Weights of a small transformer language model.
Size: 7 heads of 32 (1 for keys and values), MLP 576 SwiGLU.
Architecture: RMSNorm before each block, rotary positions, untied embeddings.
MLP neurons of a small language model. Each row is named by its layer, matrix (down: output weights) and neuron, and shows model dimensions 0-223. Each number is 500 + 25 x the weight over its row's rms, rounded and kept within 0 to 999. Numbers have three digits each. A neuron's up and down rows have the sign that makes its largest values positive.
Before each neuron's rows, "fires before" lists the tokens most often just after its 100 highest values on Wikipedia text that the model never trained on.

fires before: "0", "1", "11", "4", "2"
L12.down324:513501507478521475533512459512531501486485469512482479509527506509462484523484488514481478474479523405507546487506503529423477475475522513502477483493513480469481529449528506484540506519474520487470506485477536504496471499471524516568482522523510492487453480528519481499519500482498538473499503517483495523506463506532475473490493457514487482514502433498491476471491514543509459495502464472491493509514505486493470531475487509548483494464475526488513397546507521515491490499491467522497468538490488482499516545495504534507509496489472526492504467507495480486520551550500526510495493498526554496531512509484508466495507462497526476527480479488506530503504505468527503531475

fires before: "oth", "ab", "ach", "th", "ī"
L13.down177:492538529473481445507542488513504524519509525492486490448493496508452484487500468523549519504477476457502505497500503517470500470516508515517491510510495528520505481505473498470497518505515478522493420537545504448521459525472476479495514503461503495517495519463539539536486503462493516457501541466488484526532522493527485468484499523506507518504447499477504503507490485478477504523468500474554489466450546506550478515480517487444468500486516517522491508474565474541506514486468501503534459475508484465527500477504521522500495509504526471488467536481492494492501509516549473469504523479482526486540517474460483526514488505487476524531535529499532450505475476536516464502521

fires before: "L", "N", "F", "C", "V", "T"
L12.down275:504519511501486478526466488488435502515501476531508475467530506481528536542556508489518545545517515554492536515449527486555508481498481490492508466494514489505468521462494528473468499515519467480457457493520521481510484509490523502482547477518539479529504475499523514520485483514523458522527506507505517502459463531497506532487501490476494519499504524496507476547498483459490487478485507504494499541515506499483550531482500495494503496522519517536495420484522465503511501481484479499500466535501473523488507474517481497454458511511533530517539500509496507474520495438544496479456496499466483496483483556494515514523539499408499474489490561485502508474485504513496500486512

fires before: ";", ".", " |", "ts", "cher", "w"
L9.down402:505494461494524503532534462564488481500508483479440499523545506479552512521499520418471519500498520489474570486493497453483497484494499497521479472468481472503516496451507520523542507503522483501517492490555483461499483491537471498527463470522461503521517499435476498515472489449484411495504492515496508507533465458515520491523431502518496511511519515511511475514500471530514515537494503493509495526511513509489531526536506503492483466498514477526479475492521479518484529468472469515465521542492496518527486546467480505522521489508483490493536470558496505520502504485521491514477503466486497541529500511545496496489497495494483473492516507525533473505520481479489508460477

fires before: ",", ".", " and", ".\n\n", " on", " are"
L13.down416:511491505479456472536485442487503476468500503469515503493487414510523485507515493506540510560526510508481562474488521542544534468526503483544486521439472477470474512504533495486495509536518481482540492515504483517531484494459505477506501467530511451516495502518457492487487467501507505504454488511529479468476500514440494527484502533512490471513489504503547552506518450465488515516514558482485513515505504491507507454544486517490503510501454505499501509490526507496490493520484452482478537487534557472513504520487468549477500511497486508479521483503528492509526546493535532491497514504507522482473487488488465500488512493511498474500526432459459522503508533502511481522487

fires before: "10", "09", "man", "5", "kin", "9"
L13.down542:467500492552521469530514478514483483496515523490462521482483492519455476488476463536491498515447519487480539518500525518518518526506510473500476488563512536502443478511476538442512518494517554471486520489483485521574517507533558515492498546542483471475456514498522485508499521504496501496472503503467537512463508482484438473508504521493514509509509502530524499478481489480510502461512456485482492498480533467486481506494522525470465531513513523497520461514492474499504470496510496503487564526528487454513486479487474496537513428476505503472492486518547487496504494473473508489523472520512458513500518487522523529523498478476501517555518490489536517479513510526436526514499

fires before: " (", " |", "′", " |\n"
L11.down325:525485552481511487485503460509538491473506448513502503484521524513537511503510470512498464466492554434471558536536489577556483532516453503461489501504490489509485465471475507519524494479521499513509491492505466496519536512506527527489510473506497485528541487509529473506532440515474482468491483512496489505509503477503510524514553476514513499539524504519492505506469497560510524497528517494516486507452466506503496517484524551508521518505516524505503518515535468526489499522482510515494466476480530494458481455464543477491500511483505486488530521533505500484523583515534508470510502535492531519535444493511513498501529518535529521485511520527532501504499525504546530505480

fires before: "3", "23", "19", "2", " to", "03"
L11.down13:414508507532499472510487502467511479507555454482456522538520476501503490507480517533458472494482500511514460468504518462468515501529512469471526493516492488485493541505489466521491517480509460494514499476512507497469494467488524431505469477523520488519513522521492473520471458485506498507542494458496469544476552518514473497487497521525455524467502481505508509486475493555501520558546473498504519469495497517500500512464429515522491475465490533464456490522510506502525509502486504506501449510496461506504470463483515461474487486503524500516495554454509490510486468444542490495492477488494507489488499495522510521479509497533534451521483507499529453511527504527532523506527

fires before: "5", "2", "8", "7", "1", "6"
L7.down519:481470532518499493449495497508498503521510469444506494483459545514506485471499515513485471532491479505489513491534483512505520494453526461498523483510515519529515493439526508517467476531538529511504539536502517544464480504516477514519544504502530475505518501461461527554476493524486517519507504459496474492498491513497496521487497478551503478518495537526466510512543512505487516492507535499515449547516533485475530482511521502512450552526546481521535486507509485492524505498559471517527452536473526533494483552489474442521499503535510482516516503504518471467552476522475481506549503504506500477490502468503450446459515507478516499487509504521461491453497473515532490497511

fires before: " the"
L7.down464:567524494501524531484514554556502485515497484503536487473488527503509492496517491516460497518487527458477629495480470518492468501502474497480517488529489532478507469495527458526496510539499509493474492511497468503542489510487488537502517499482529509498522500506481534490471511501455481471491500530520511512469506458504530498507490536475525497479505500511537475531520539469498512485500513522464500498451509505542517513470480474519488502519522507484510505524485530507504507515511537501495519422500484508476459517504463476510484523500479523497523541503525462511512536480486464491481484533519547513512564530477509501494472509438520466517528486521473512494484486501519485432499

fires before: "10", "7", "8", "5", "9", "6"
L11.down100:519550463473517516539539517525519505466504518509454516477505462528467474499477484468508507489476492535523500540535473465540515473570468538459455537489491527530448510529472512483498435500507485543489489546504468505495492533475458474523531503526483502495477513524512502500516525524503508486462498494479558499520484483506524453483493547497495510489477498503467514515517530488484517518526500501559487514474520548478482487509517516504495439447489534478471509497524524504464491509508491512472479481544526511511486503475513524497521465508514516508483506510495498486507488552484466551490474474513499532491510507520504482502509549470501520508473471453524465490536467495470515493473

fires before: "oth", "ug", " February"
L13.down551:507492509474511496492500506493497522476461506496490499519517505462491472510503455467512504518548481465496531491540480478532521487526495531509529491511524533508471498479502523442490506527505471517514471479510555472508544509523512472458501529515537519515547496496549493498522473517526527520441487498472494479547515509516528507469497496481524506558512485519511446518485457560477525550506522451499498508483468496505547483468480474484499563499486492477467496491499493503490502492497537501542499496535451514494492507463483485475494507495419515517555500486503492506510470539505540498494500488505488509516459479493515475528516481494450447458512483520510506500506472569486523517486

fires before: "%", " |\n", " |", "0"
L4.down497:526484541495545532498494497455533522473520456517511489494534519471550497504512489494510491510542492515530494495510508464496512509502492506494469434495460547494475470459515521496486510491503442521482540471518461522484491477517482512510485516512533480474490502503525406461472506507512494552549482518478502514508523510473502513513527563485500543546462489530507503486475504508515529449484481550482492508491502541469500503503527475464496533501512534529537493476538539520496483510524465485489515488507534510545490505520507469476470475532505502527478510512548529508483514516523511489510534510522482544493453472560476495475520493490488492479484522516499528476492516530496468534487

fires before: " |\n", "4", "9", "5", "1", "6"
L12.down34:493502522495489497484517410546535497519486514481490482506490472493501518496523497539511510508517477592476588516547477518460498523516539503469532432488536514510466514544511522500492491501542498479497500489488523495552500504446456516507518456502487483535491508515479488504500491483468529517480488504482497523494479527524505543486509488480533434489465489474532497465471517515520520484485510484468512463480509479471513487485496497500477459476490547524497438481490517516469502466537464506490542502495486468497489500482479522503486493515527460479486522502487556518500514480523508522524505494509499524496511463512488527480485514447464498539509533479475484491482505489521506488501

fires before: "land", "ak", "ford", "tal", "25", "ach"
L12.down358:469506508477485480477528466528497507478489473472477500522482505480461511502564471496487495494540452462475479475558467514473499495452472485534519522516466479490519501521515509470496521505479514485500557451516465500530505505507500538509512545517499536536538503496497487488473469496497487505471495534475497519502483542508521507516442521488519489512553502471479487561509469505546543525510515534498445504566468508488528509490471503519495484486496472485460501507469469464509481467514505529464533442502478493511526467537444515479516488489524487460511469519551505476465508495535487485490483496491516508482514489550494505487488488510509522517530536524505464538500514512476529525492

fires before: "oth", "39", "38", "40", "hen", "ius"
L12.down236:496517508499461487471511514528505496484504513458514511502518536489488474502479478446483494551485522523496510525506494504507563485475468506474513527464512529472440497488510476494514507526505457473558471489514501491502485549503505464518503515506477497454509533484489479537522475503525528503561434485494493506460534484503525512501500537514525491477549445519501515519516499494514484489512517504502516506482515494506485523472492479515520471473508491493472514450502518500537500478511506499471542470493449500477514511449467481496462487487492530534519470525504523525496499491449420497518486466470542504494531481478478477524547497472528510474478555522472503474489480522451511446477

fires before: "et", "ck", "e", "ed", "x"
L13.down449:493465506514480480457567488493506518549486500493503497494483471507529495500452476525513495500504532475473484568506547466494495509472477510518508457472513510488501468497526516509502532519457500518491463494490478487510538476484478538490485469486524519502510491496513495517485504519474542502462451508504515515474507514541465515455473523512511501446499452494518518471463494486512483517464545501511512492508527522535466471509497496469560465497525519503475527475492506474415486486559483500516481528494504525527513486521496547517489501520469501533510494521475501505504456511526507529486487515505480489476497473510443486536478505516516545545504542500500510502435484468482524461448

fires before: "00", "10", "5", "11", "ach", "%"
L12.down124:477484482489517503483480553514521510502499476524448517477494508520496521484522502474539518487480454478469540530504528514518476497505515476477534439463476515464527512513534461533495499537491494477549513510549497525492491548472506487514511546490507507471482477482537488501480491465504476504460521437455480462555537471501486506501476541494488482521540503470507529485525509488490450487525508499487489511453472530499450514494487499493495443526522471484491461488514477494478484494526481527511477452538463429496481493503525516451504545482483496507510498457468495496484522506501503483523510507494501518461485453491526491494475461547479555492503475532500510492499488516487505478481

fires before: "22", "23", "20", "–", "21"
L11.down337:519541471455540478495547469553479511543474513484484537448493483512509459512510529498479469508495485467494552497510513526475490493473464494573536492506465476505487478509468510493495507486519514478511507475509496494482454477546507496494554494501519518541485453504546495546483480515502483513526514520460542529467541476520487535499497503512495537547537449493480524512531505515474512458490465499520497471506498503551562519489517508483467481537498522504478435478512497532492471520487508489512494466464499509529521516520513512507500530522516496484501505504520511530511452527517498510488491486472480518505470504460514450507503476496463508517522519500516479496482523495498517425521

fires before: " the", " his", " their", " a"
L13.down410:583482524493460520499511496515477536463453507491496530520500502445531495476523504504498519514491488563513585493500497522530515502524475505478488498487514529513499524507464539521517498452518484501518527480485521508462510483503502485511450507538507535512462517506514503526477478532504490527486506553525477470502501506509468506532476483552501500529486534510507484498501508502486477510493538517517499495492522493533496553491477521485462461486562476522511465453523505492460484481550483493537497489487541499510499521496490493479531486482517497478565484491520499517491514522501489486476559455539498477501478517476464524507496525524462557478505457499523474469529492529502518467473

fires before: "ing", "st", "and", "land", "th", "d"
L9.down528:501501453509496535507490592484521548503438543508481515488500512528462511472523484517511473466487542517532456490487499483493478517456516484450535502494509508478503470494487510517461468481529475472485533475497480500535494496517505498505524498497501495503487574475472485550528525516465516509502492483486498483481500510489532479530482549523544517482535492519496525505498488535478517479456513489509490468521493508468505456458505477452499497561517484503487440460484504492521472507504515494521558501518501501501511522469496464543480451535501467524530519505539507504544480488476529522511500482499528495459485451522498514517497477485528527503515542509500464494487516481480496464513

fires before: "ar", "er", "y", "as", "ran"
L7.down320:505441476503520486515500487471549520495502476485454530496498473506503501519498522497509525506500477415490514468467479475501513482510454483479506499485506498491522491523453481483512514491547521509483516505483506489471479492510447498490554503472476500464505481443518481559505531503477517505515489473468485501510485490560540473473495544513488516479473530535508461495506492502525516506526470537484478502470497485493519517512526517515500515542500509471485519471497472484507465481515494496530511514509547437474529491509509529470551435489475499500495472434511526473505544486529510485511476484498499540508527497510475533552527468509489496555488505532489554491478491515538452523508

fires before: "s", " with"
L10.down60:489478440486487501520501532530507492517514494508487497531497469518498515504484537500495480475538482465511577472528548465509502493465503474464520485496507482467481502492525479514524490534501477522476520483507477537473498521504470499495498489503498509473447516504518520483489508509415509518536509533487528489479496511491468521492497482496484458492517513438530461446521471475484487514485471490489499496537525536481500511458531527515482518486524484466474558456534497499524485487519492489533501488477504482494458519443501535494468498527502509468580449499533501509530513516447493507503510495507517464489467491517464508489518486512489501490524570495488498501454524517533543478483

fires before: "s", "r", "p", "v", "ol", "m"
L7.down172:491529510498458468549496516523486553516536513505500513507501500466490451534486487503512468499514516498542460461499492496495504475488502522503524507432502496496498448505489517498530516487518515495475533528523500498493486501534524505496527476471563535516464436508511519507476463533451500482537501504497506480508498496485497471533493487504473474511512494492555527519532503500531542464516465532501500526526465506446449470522547555501510550529564478493467497495529474498523482482497480483545505515538515531493513493474523510496491438532512537548506467489531481507475500517474497520518531485498521530506507526507499479528498490512545486510507518539478516504466495522483536470466

fires before: "ale", "ile", "ach", "of", "25", "ade"
L12.down486:483502479490516493512536477509502505517519520503482485472487521486446509524523494483480529522573520503442514543472523472496481488500522518521527515483515526514528520516497511522520448498503545492494508541537481491512492498453477536491500454549543487513472468550493526483530503551450529521521558506482468488516512482523442553529448476511511468532499476486483485485474501518481546507474491539502506500499478453462508466491524488516509495476496489475485517501524512494499513480516507462503526526528522485486505433487486514473488492444467520506505463502467464524459497476488502477478492486485533498492506530496502538534521491493510495517533537471515478513540504563507510501507

fires before: ".", "es", "ed", "or"
L7.down424:507500517515464496521467459477519537483500480458494500469477468465527515527512551502488517497484491424504512524455505475488483479521484491483476485492511515501474556506441452507513535494491528520497515485464511517484457511483500514473476456488500482477508506552528502494512487502495495499493522538511479516522477531484504509531474538501481533542545496523514534537434496496496507520527498561452496478480511478523464517514531476495517466491487520500492446493489517508498513451482539468469471497522535516475462466514509539499510472497513512504467504497477491509528530483546547528522550530526457542477477462545468489498523488484500503491541532520508494469511492513488507483507

fires before: "in", "ul", "ar", "ol", "0", "as"
L7.down106:524518485507491495527504479455486515480492504503511488470492509512529476505478524479568510508483541476510538472506538520470521471516452501483484552483473501474515510471473506494495508507509480470508599504495509500493529502452512498496492530493503490535505473505486476530521500563503474456503505503474500509482487476510545514473511502473540477519518522488495497448530505500551537500518466494509490490531471491464495531523544477468507492506522482501515533476505478501474503465503444496510503509485539482483525539537526524493526508510470498469504487487519511512486515503488489489505468467500481511511455513524494564537532508530511470514507549475473529530595482488469544507526

fires before: ","
L7.down342:495524534513464520485528460497480501497486517515490462522526520527495533520505525500502515497491538588506504463511455467478507493482481466533480491475495504489530526531491482475479517492496554482476516486530516501501484492438473543489503448506485505488492517533498520467513486491515487529482480511497549479466549530503489520520514484540506463534512515502496489477491505520519550477488525471482539592499509498474441491491501487444501519488510464503526496511508543471472529523484513506505520503536493561476557457500521488544530500471509506502513484510474540492470491492501512473532511497503491489482529479475476566498508499489499491493477516479497499466546498495455484534493

fires before: "0", ";", "1", "2", "3"
L12.down390:528521461457479482484459494488511529495483506502495511503515489504505458489496481459499538520543476474531576495487473466430497514473518547503493505460503480522528511513519504559486512526490480489490512481506511550499486537521522499473536506498468524491510490473497467509470509485517521514508555507519470537557543502510519504466507506474465505508517492524496506486492473511498449478474491543482511524517493502494492469475512509462491516487501476472526467543495466507499507428513501466464549495495495438523555518513525494500463555473495558535522472484485512498504466493485489537507490514487508527506493515507503520493479510521513481543504509519476526524521460508499534509442

fires before: "″N", "″E", " f", "″W", " found"
L6.down288:533518516494486549458491484497467510503497478462504539491536451521463510471508494524488496493505511522520493504502500484459514431520530473454502526495490489503473517445495490497540479521544462536500507520500452484485533477476538449475515535488492470488483466504500499472487544511534501543525513518512521512485499530454517503495537464521488458492468520475525475519480502497505515502497462517515487520505490491529510518494495509452528516491478553491516547528472483539436505511467542489517504496510507454497520510539455529500516460531477474464507482508510478523503524538460492506500524486456470444513545502507541541512490521514477487499491494499521544476505523506506500454516

fires before: "t", "land", "d", "T", "ne", "b"
L12.down367:501537516491488520468506556474494509535522437545535468513526503496532524483522470517502485555485501516518525483486481528487495486508483464478521511523482475476517473540490485525514537496545529476506501465515510471497488489520490507552483505497480485524474526515475462501504514470497483499428564520490491540517488563455461517485480541509509485542466509490517481494510477518492530520515581527514477539538520518512532542504493489484494464551473489505524526502520508502501502489508521482458485508534522489522493518520487498492479475509478501525535508514528488484480490517507507498507495446510519504475480485473536487490514515533495480465488584473483478515484473470473535478514